{
  "n_layer": 10,
  "d_model": 192,
  "d_mlp": 512,
  "vocab_size": 8192,
  "norm_eps": 1e-05,
  "init_std_qkv": 0.0394,
  "init_std_up": 0.0394,
  "lr_head": 0.00522,
  "grad_clip": 1.0,
  "decay_fraction": 0.729,
  "batch_tokens": 65536,
  "seq_len": 128,
  "steps": 4221,
  "dataset": "wikipedia_en"
}
MLP neurons of a small language model. Each row is named by its layer, matrix (gate and up: input weights) and neuron, and shows model dimensions 32-159. Each number is 128 + 32 x the weight over its row's rms, rounded and kept within 0 to 255. Numbers have three digits each. A neuron's up and down rows have the sign that makes its largest values positive.
After each neuron's rows, "fires on" lists the tokens most often at its 100 highest values on Wikipedia text that the model never trained on. A number after a token or word is its count.

L7.gate411:142108103123078145164149102124169115097117157102121116131095103154135135074146156107177139102111138100111168171174185158060143112165174129105131072148138115090167116211106123138121131061152096165153163125124078080097137087166149101131150194148145093067125123144092149182139202072160143124112089154145092116171175199139121160104135146105144153040127117139050142106154164122124131136104
L7.up411:128189157178116098127101080109128137108117169140126155116118169144150141158151119131145136140111081108109160123136123145108116178212103142079159112133090124111083124143145105115184166106119168153077122129151194160117157096145139111155087053152130051100138133071119190105161130086107080131082137086135163148117164173101146160098147140142162166098143063139105164131179148125128143143109
fires on: "s" 37, "us" 18, " two" 6, "o" 4, "e" 4

L4.gate64:158130172093165127175088066099058133199138101089094144147110137138133139112156104083111109151155134138148168062161116164156116134112158127110159084101097182083111038144117092130128121086070143130102171133099115126081147083138117154151181115130135209137143140109061120171134131110098103146119086164111153131155137068139134152129149121158090177129111081199116200088083138084115097108200
L4.up64:102090129123101177113094141155136098123126108145113134095146121177188148148103123065120159149113144117135094135143107148081140122180119113107143117146207102117099102145117142130139153110082123115172091039094130114124137143141118141121071039078120073143147149156096090129155083085144098083072112169096127095190080105133141130132132131129118166107122208138144100186097126173157098090153
fires on: "." 17, " it" 16, " song" 14, " It" 13, "It" 6, "=" 4

L4.gate195:172129101074076122096132164108129121086098094097114181098136110149178150107103120131130135119113064121100117096154125112221107128101153144112106086169136121117054154137163138061153111102082078088076117101110102141156161186117100120140091118117142139181170169168106142183110180139129111130154148169158142121126096116159178140099123169053123113169088034092143124134097106152166098087103
L4.up195:106132112157141135133130137155118111156154092110120136094156104212077166149156151065150118130131153094162113112127187128081094163155086152134127107126144106078151164074172105135150128098157107094103163172075176115083150075127117154184076151111123162180064103178053148150172132127147183101133164099096132151108068093105102151098115119091082136179069095149149113077173130110154160150097
fires on: " that" 19, " but" 12, " and" 9, " Bu" 8, " compl" 5, "omp" 5

L4.gate511:076112126136143160175211223130088180092142130067170137092159087119120154082075141135140179089077075086141130164152135140105141143169111100178124113121152084159112138165185101100133149127138109127130118107152128128139127089103116128113146106130120116093166148098174132148104111126169122115151129115094138171128116176094163205209094159136168162123038161086134124235143165113105199146098
L4.up511:166135103103132124104065152160171120140102175105116158145118142108156147134116110151160166095113185163162093081096148139184141065117162128165132144120102150090127105160126112225144126116106121179080131108153151101104153064172160118099160102132132156146078120115144158097149100122129127092103100089122136176117144142154140130204139121113237124116130113138125092145151100153168111139110
fires on: " of" 26, " for" 18, " |" 15, " on" 15, " to" 5, " (" 5

L5.gate368:121126177103112143195128097159102178119067170104168067151153112108123127137111149129113152118118119140167089115103120127140182120157172136050174160159057096138135106214121153112144129140119048127103154159123082167139125134091140068073115152120140103100101125144110141125101131101050133188169151110171132218086143174151113114147143082113118146101177132127157152099108072065124092164135
L5.up368:087108149150112158119119104114106118160139136049073116118193162136136119111141110171090151144111171102181122144129172086150095193157144193153145146116120048123117107159167171089171147179123136131077142131069112137117080155111123102150130100165169154131156137139179143086119127083109167107109069124142105162108125150138104056143120100114148173137127067114178066112104095173082164148152
fires on: ":" 24, "ing" 12, " In" 8, " disc" 5, " On" 4

L5.gate482:186133135142081096094134151090122104103166148163016121101144099136102066136167079144127129097143146174101130126114136087192079118135110121117200085183147103120093120138046074160179115058119123143090097139143145126125127115169127157093171120187136168143085115143112086119103165194150078108160160128135118170137096106100109152077095132126099106170133188122138131102136098160139212105037
L5.up482:078095126139138135121096112169118130117091132160129151123153166147166069201082095154136083148100136051148161137083146096060085113153113102130170113150171091087143126067128114178140123094134119136136121170132131142084132144120092171114074070104158076142171132116139119118132100152178101122095175096080137128128088161170064078162156112118085110112149196139109074094110190203127159188117
fires on: " and" 80

L5.gate266:144145075090155137182115092109100184140107159117165134095171076117126091087152085115168156191184147138136073152111092130140072135134134121174147070111137098138118154064112122155138139188164093144124122116190144154109068083126136066178206075130137164096131145128063099162167163156104165112139142141135151156123154120118115154144168125114137156125126114113095128137168070114130162132075
L5.up266:148108140196126156123145133131160145186161148109109139128096167128175162120089108150066084069105132080091126132101147099125150093082168174091119195156113092078102120094061097105121086135058134124094126121102102112110110159182168048123127120126098044150137101090106195182185070079080107167123118132116127140077114113076082201143133108113104162172166118106140085138102090143147143109142
fires on: ":" 70, " •" 11

L7.gate8:119135098119190191160126140110136134100118140155113186143128134165095137129110129156137149131110138166104117187177109071073103129146133089112126149166172116075109106170146087087196064158134174111129083131170154155173138175128079116165098092192083153145129069085084141160134177135153118121188111115118122161139119093132149033065107116118163130126115169133130124101167102095097086141122
L7.up8:154068146134114163180114203127185155121106120138110075136152112127150099089155144144151085146121126129141072101114086115102094181151181157139150145120119099165160061158112122138159100071140125132119130124112135116102097128130066121120139150095134170140128108128098180058114154095139100170133119138132118140119161085140153159149053173083104080091118079166132178099075215097126078147144
fires on: " his" 37, " or" 16, " His" 12, " and" 9, "s" 8, "'" 6

L4.gate152:107151122131074178145132086189130160162117095121143100106154096116161147096130132129081157133097131109113096133126146043065127103156153128147061147156091147188123105185136189106182114174120051059130149144106170156159122146093180119136092163103098167125083127117103123132115079082117177140112128109099104195109142143147067172173134125174046165133107127144140091149137161135091101068084
L4.up152:123204111132109150149131117204182104176108147092161068122125051143101074109155089090146139092163142112114129135112089112105147118183205062114131123135175153143132067110155115195156097143148158073118090076127129174176128110148075087129083164151165077137122104126112170103123136170110139092135140149175129134160163114146185157100146118112137103084110147126110133122177150119103117161143
fires on: " of" 40, "s" 16, " to" 6, ":" 5

L4.gate133:175147190136167180096123054140154140115170144169099130165188104088134142155139097085140092186104162112140142134117121126094124142087147138125107152229113115135106028155131192139135122223126102185130115124135097113174101122123134172106166094113157173121111164163174152102118135153118079107092139135126155119120140206181178065162106133164152127097097166077154097170152072108143172089161
L4.up133:160162178121124144100186064085131135174136045123047180071077177131098094123120097087127167088106144118032195150198131097144124138073093114134161118139077117149128129139156071093152132163116121154130154185160108093106154082103176095099161092103150113149141076104188138082118120120122158136123123093126104122123116106078106132115169121127155115101171125152098136124152116134169127110094
fires on: "'" 32, "t" 12, "que" 7, "ne" 6